config.yaml
num_attention_heads: 2
vocab_size: 4096
bias: "none"
init_std_qkv: 0.0416
init_std_down: 0.0595
optimizer: "adam_hyperball"
warmup_steps: 201
schedule: "wsd"
max_seq_len: 1024
train_tokens: 155900000
MLP neurons of a small language model. Each row is named by its layer, matrix (down: output weights) and neuron, and shows model dimensions 48-175. Each number is 200 + 30 x the weight over its row's rms, rounded and kept within 0 to 999. A neuron's up and down rows have the sign that makes its largest values positive.
After each neuron's rows, "fires before" lists the tokens most often just after its 100 highest values on Wikipedia text that the model never trained on. A number after a token or word is its count.

L10.down187,189,150,171,250,214,188,152,144,181,215,241,169,225,219,227,166,198,182,183,201,140,287,205,221,190,226,199,245,242,141,194,191,171,200,166,252,176,183,219,231,125,179,203,149,217,205,202,277,184,199,242,209,192,201,187,190,234,124,188,203,229,220,211,233,201,252,173,186,204,196,226,188,157,249,257,210,214,191,206,214,209,226,199,200,224,170,209,198,256,177,162,236,221,218,235,162,188,171,208,253,198,212,288,182,230,241,237,169,220,216,188,215,238,186,183,238,198,200,220,161,218,184,182,167,244,187,211,172
fires before: " |" 58, ".9" 6, ".00" 4

L9.down483,217,199,204,232,235,169,188,220,198,202,196,182,227,192,206,213,196,176,211,244,173,199,237,219,186,194,196,228,196,246,266,180,235,195,224,213,159,224,202,184,313,208,179,171,193,206,184,224,247,167,193,224,236,193,183,213,222,236,186,163,185,189,195,188,230,204,218,193,167,219,198,231,238,200,194,176,224,239,201,180,208,191,161,199,204,215,192,186,187,170,183,195,154,172,151,267,247,212,226,175,213,186,201,187,210,225,146,187,228,231,215,228,216,208,156,270,176,143,239,195,184,246,169,195,202,196,168,212
fires before: "\n" 59, "-" 25

L9.down446,158,208,159,214,169,197,148,183,203,227,201,144,192,186,203,228,197,266,189,239,201,230,251,218,175,201,167,227,229,183,204,160,186,164,186,215,206,231,244,198,155,214,166,179,193,162,208,294,205,179,189,206,206,202,234,192,196,161,193,183,185,179,168,228,173,215,152,177,202,153,215,191,183,190,209,211,191,145,146,181,228,204,179,178,198,120,197,205,144,188,217,206,210,161,204,202,207,186,240,214,172,207,175,247,169,223,212,207,192,239,208,154,180,237,241,154,170,225,170,145,164,191,232,150,187,182,235,223
fires before: "-" 77, "\n" 23

L12.down133,191,266,175,235,199,195,202,154,230,196,235,172,221,162,215,169,266,200,195,167,183,255,233,166,163,210,201,204,192,206,263,162,230,230,256,240,177,150,174,125,216,245,201,134,163,197,231,214,203,232,212,270,167,170,194,207,229,184,213,208,252,189,205,187,206,230,170,181,286,256,170,200,201,201,156,188,210,199,199,199,184,203,151,208,214,236,187,217,238,106,170,178,206,216,195,218,205,200,192,211,207,264,224,244,185,246,209,183,181,220,208,239,164,213,212,190,230,198,238,169,260,225,193,213,168,190,236,204
fires before: "-" 23, "\n" 20, "The" 10, "===" 9, "|" 5

L10.down73,232,228,158,245,185,215,199,244,250,176,165,208,205,212,217,216,196,208,233,125,147,261,226,233,210,205,211,259,222,194,236,245,147,150,238,249,171,176,210,188,180,200,206,188,188,195,194,239,156,179,198,175,214,160,192,218,189,191,223,182,262,128,178,193,256,186,227,253,178,219,192,197,223,202,261,191,209,198,160,230,217,202,173,249,218,146,207,208,251,147,166,181,232,164,210,185,168,198,224,223,242,222,226,225,208,260,198,212,140,215,174,173,186,247,148,217,179,177,210,167,194,220,206,245,173,209,194,207
fires before: "\n" 38, " |" 9, "." 7, "–202" 5

L8.down233,152,205,148,182,201,180,227,194,247,228,205,237,207,188,197,177,208,204,220,244,242,182,196,171,224,178,218,228,166,228,244,223,216,239,200,198,248,205,194,263,169,206,181,293,191,179,221,128,192,204,247,204,210,164,166,171,217,147,182,143,210,216,151,188,162,171,238,176,170,171,258,147,203,207,212,263,236,197,161,179,191,233,159,168,179,211,237,238,215,207,189,194,209,213,250,263,213,169,163,159,207,209,206,216,218,177,176,187,169,199,198,204,206,215,236,263,242,231,177,252,223,152,207,212,228,156,198,187
fires before: "\n" 89, " |" 5

L10.down248,173,202,176,177,206,189,214,227,243,194,207,228,181,222,199,220,212,219,198,229,161,240,205,161,247,203,241,196,245,184,168,220,200,207,201,210,215,228,169,225,231,166,192,204,171,180,135,192,197,180,244,219,189,239,154,261,185,231,182,242,159,190,176,244,288,214,229,217,190,226,238,218,210,183,247,187,110,175,194,210,209,189,188,202,202,183,181,180,234,195,153,223,248,158,95,183,181,191,213,217,238,164,245,211,215,161,185,188,149,202,220,214,182,178,171,176,147,163,193,155,183,181,223,220,229,225,242,249
fires before: "." 20, " |" 19, "–1" 6, ")" 5

L10.down202,184,168,241,221,161,158,190,197,215,219,243,182,160,186,235,162,236,231,222,196,215,231,189,177,124,228,174,221,196,169,208,191,217,236,187,224,235,224,211,194,158,169,167,176,256,182,142,180,167,203,167,240,150,196,234,170,245,187,216,201,261,207,265,252,219,198,215,250,119,213,244,204,231,214,215,197,226,203,167,162,232,263,186,198,241,182,148,197,242,176,201,168,197,178,214,215,185,214,223,226,145,212,189,243,231,164,153,219,187,244,184,258,203,223,168,188,174,199,237,170,169,158,205,216,179,178,198,188
fires before: "\n" 46, " " 7, " 2" 5, " 7" 5

L8.down408,248,220,210,229,180,193,136,191,181,196,237,154,206,200,250,192,190,181,239,202,216,289,209,241,203,144,189,184,251,199,196,199,153,204,155,236,221,201,229,230,210,187,216,149,237,211,239,201,190,205,198,232,202,221,232,224,217,261,206,249,156,265,138,206,139,220,211,214,168,176,211,190,201,220,252,209,187,221,236,233,123,202,201,234,189,259,239,212,236,180,190,192,212,192,272,166,162,222,196,204,139,245,197,236,218,197,205,175,203,204,173,209,190,187,246,180,204,203,172,120,212,231,215,218,173,176,276,187
fires before: " |" 54, ":" 4

L14.down258,189,216,193,212,193,230,161,187,237,236,247,164,236,192,201,209,258,205,218,198,161,197,186,201,185,234,189,215,193,203,239,140,270,229,232,173,185,216,215,164,189,191,174,202,160,202,191,203,246,214,241,250,138,157,177,187,189,184,210,237,205,166,157,203,157,192,167,216,179,165,197,226,224,153,235,191,231,205,131,168,182,256,135,236,176,184,212,206,175,178,187,197,216,219,280,228,227,223,177,167,223,242,180,187,151,188,152,169,206,194,178,197,204,210,153,270,190,232,219,214,174,163,213,212,202,211,181,252
fires before: "\n" 99

L10.down385,218,253,203,244,168,219,181,191,160,187,105,208,225,226,213,200,198,217,238,153,172,202,228,181,193,205,211,182,219,189,228,176,216,246,201,220,217,224,176,188,205,239,148,198,219,237,169,182,216,219,154,250,174,195,203,181,233,199,201,183,231,157,238,178,185,177,215,196,228,200,203,151,200,217,202,190,198,222,212,204,213,282,164,187,247,180,234,222,241,163,150,181,198,160,168,192,185,249,198,205,234,156,183,244,170,240,198,219,196,209,218,221,156,209,146,217,182,233,206,192,203,204,209,195,190,190,211,219
fires before: "\n" 71

L12.down383,232,207,164,231,164,215,166,179,166,193,160,141,220,211,202,224,186,212,239,193,187,271,216,219,239,236,175,237,205,194,218,115,128,170,154,243,257,175,191,207,197,171,204,194,169,194,206,204,226,152,152,234,188,193,202,199,214,235,190,204,130,216,170,220,153,231,228,192,172,122,215,182,210,213,163,160,175,205,197,167,199,228,212,210,273,196,219,233,173,190,211,210,205,189,254,196,214,188,175,212,148,243,293,208,223,243,158,179,181,202,152,286,166,186,251,223,211,231,179,150,278,230,186,217,177,181,240,193
fires before: " |" 25, "1" 9, ".9" 7, ".6" 5, "6" 4, "8" 4

L12.down466,175,176,187,193,237,185,162,257,177,220,227,195,188,173,229,210,164,227,217,196,161,243,221,203,215,210,201,186,176,160,218,147,235,172,224,175,254,214,174,147,190,198,189,141,209,145,198,206,218,230,211,151,170,214,236,198,219,246,172,229,197,277,243,224,173,221,170,192,175,201,144,208,208,174,146,227,210,180,166,230,186,233,165,202,186,194,228,203,130,165,203,173,244,217,146,231,238,180,209,245,183,209,218,248,220,208,219,162,232,189,187,186,219,217,240,151,206,206,237,222,206,186,190,183,204,165,223,199
fires before: "\n" 60, "ing" 4

L3.down461,222,200,159,213,214,254,188,265,187,207,264,182,243,243,214,231,175,279,194,190,204,272,177,266,247,157,193,229,239,205,178,211,188,248,254,199,204,202,186,257,186,169,224,208,209,156,195,219,211,179,192,216,256,213,214,175,186,198,265,213,179,246,207,222,243,185,208,248,215,213,212,177,202,206,203,260,219,237,187,208,210,198,219,220,157,233,191,220,227,168,190,163,266,144,260,180,192,179,194,204,226,206,237,234,204,191,222,174,155,212,193,142,169,199,183,181,138,175,170,256,204,162,175,190,159,167,234,207
fires before: "\n" 38, " |" 10, "." 8, "um" 4, "," 4

L13.down287,170,220,214,198,146,176,175,203,166,145,212,194,178,175,169,227,226,173,181,194,166,222,185,109,164,225,221,247,190,261,201,183,210,179,157,220,187,212,167,201,156,195,162,200,208,175,170,217,231,228,210,207,208,200,218,217,196,212,216,210,216,177,184,216,261,214,215,221,213,192,223,241,145,213,208,172,205,162,203,213,225,210,189,277,166,172,132,161,232,145,255,226,189,234,162,166,156,169,137,139,236,237,284,224,162,204,194,168,179,184,168,158,208,220,176,154,217,190,251,187,211,212,150,199,217,189,196,216
fires before: "\n" 49, " |" 10, " and" 6

L10.down145,204,217,215,267,157,208,201,224,177,195,204,208,203,185,167,203,226,217,204,171,169,236,230,180,180,232,165,222,241,204,214,194,189,242,157,260,230,180,217,254,163,195,163,180,196,246,180,190,192,251,239,229,209,211,205,235,186,145,156,194,267,225,305,208,224,188,225,210,141,174,164,181,221,222,231,209,229,203,197,204,244,238,172,200,218,175,186,200,211,173,132,237,190,216,255,182,191,218,236,215,154,206,162,259,236,207,171,213,181,248,205,243,139,176,164,222,187,182,150,248,150,190,192,172,143,228,219,193
fires before: "\n" 57, " " 11, " B" 8

L9.down150,220,234,240,167,240,209,181,220,196,224,210,131,146,211,202,186,167,219,207,162,160,157,210,188,223,203,218,245,244,205,208,200,232,169,224,222,162,196,185,221,179,202,199,199,183,202,173,210,206,209,208,198,157,207,233,206,160,218,187,195,182,155,190,195,168,226,144,217,221,192,201,201,217,238,177,246,179,189,223,197,213,225,184,202,209,172,193,210,150,207,188,205,228,201,128,188,241,178,204,225,183,191,241,251,251,248,206,161,174,150,172,172,162,178,216,149,212,219,156,185,213,186,205,181,164,256,185,176
fires before: "\n" 34, " The" 13, " He" 7, " In" 6, " However," 4, " It" 4

L12.down457,212,173,107,232,250,194,163,168,133,273,200,154,168,183,255,159,220,237,178,211,160,244,202,186,219,226,109,218,166,174,141,206,232,188,217,191,211,224,193,123,160,133,213,155,208,210,168,216,220,217,176,223,143,252,224,205,188,198,210,250,206,227,157,220,194,164,186,206,264,164,218,224,193,177,212,215,212,171,157,196,203,224,203,229,194,199,213,205,196,180,209,151,206,162,168,214,166,173,226,247,160,248,227,216,203,210,182,197,158,191,209,152,225,179,198,161,182,220,207,173,261,184,246,210,192,206,203,200
fires before: "-" 68, "\n" 27

L14.down434,184,234,201,136,176,280,210,176,206,199,227,185,167,231,205,171,195,198,159,247,214,214,176,175,203,184,209,182,215,165,171,147,212,173,220,221,207,240,200,174,203,227,136,180,156,201,240,212,177,202,199,242,233,180,211,216,226,252,200,222,223,229,215,234,247,222,218,200,161,188,237,211,207,178,209,191,163,210,182,147,181,197,220,217,193,210,211,177,275,189,198,191,173,221,236,260,187,182,175,174,245,194,188,180,203,143,199,218,139,220,176,180,237,166,196,241,222,214,192,203,192,157,199,151,268,169,181,265
fires before: "\n" 94

L10.down94,177,198,230,198,205,197,215,221,248,164,233,158,192,166,187,145,189,219,201,178,195,319,134,226,194,230,186,241,201,122,173,219,205,162,186,199,212,157,237,178,209,225,153,184,221,189,225,220,207,220,195,222,191,174,245,229,251,218,204,204,192,255,165,232,173,219,180,208,171,204,182,158,178,230,182,215,213,158,136,158,188,213,220,174,228,220,174,190,204,164,181,160,249,176,242,156,190,194,209,213,160,187,187,275,214,229,207,219,224,199,187,171,179,248,192,172,228,153,182,162,180,191,255,195,138,176,193,174
fires before: "-" 76, "\n" 22

L10.down36,212,260,214,231,230,157,169,232,147,181,256,173,232,222,198,192,145,206,229,237,177,291,209,229,200,152,145,193,198,167,191,194,241,232,158,209,251,157,228,176,214,181,272,180,240,196,161,227,140,194,168,232,229,210,201,221,237,199,175,206,183,241,199,197,161,191,161,197,186,225,214,168,183,224,178,230,173,222,195,195,172,186,158,195,231,221,231,250,173,188,188,181,149,201,273,179,239,156,177,194,207,244,277,215,230,172,203,175,191,233,191,203,162,200,199,147,209,175,222,149,241,186,181,205,208,140,219,159
fires before: " |" 43, ":" 4, "3" 4

L8.down241,202,182,166,230,196,155,170,267,172,167,176,171,175,202,193,204,184,180,209,221,231,276,209,251,169,178,174,233,207,246,177,212,178,188,164,224,229,205,194,230,178,182,208,152,245,103,158,151,192,177,209,225,215,171,213,223,193,207,174,190,171,257,167,262,212,235,210,182,159,185,217,231,229,215,214,257,179,185,171,238,202,217,188,236,177,227,169,236,213,161,231,164,213,202,204,139,224,195,183,223,229,231,278,210,194,221,167,162,141,189,154,243,190,217,128,153,199,206,228,189,257,233,165,214,169,183,229,183
fires before: " |" 24, "\n" 18, ":" 8, "–9" 7, " to" 4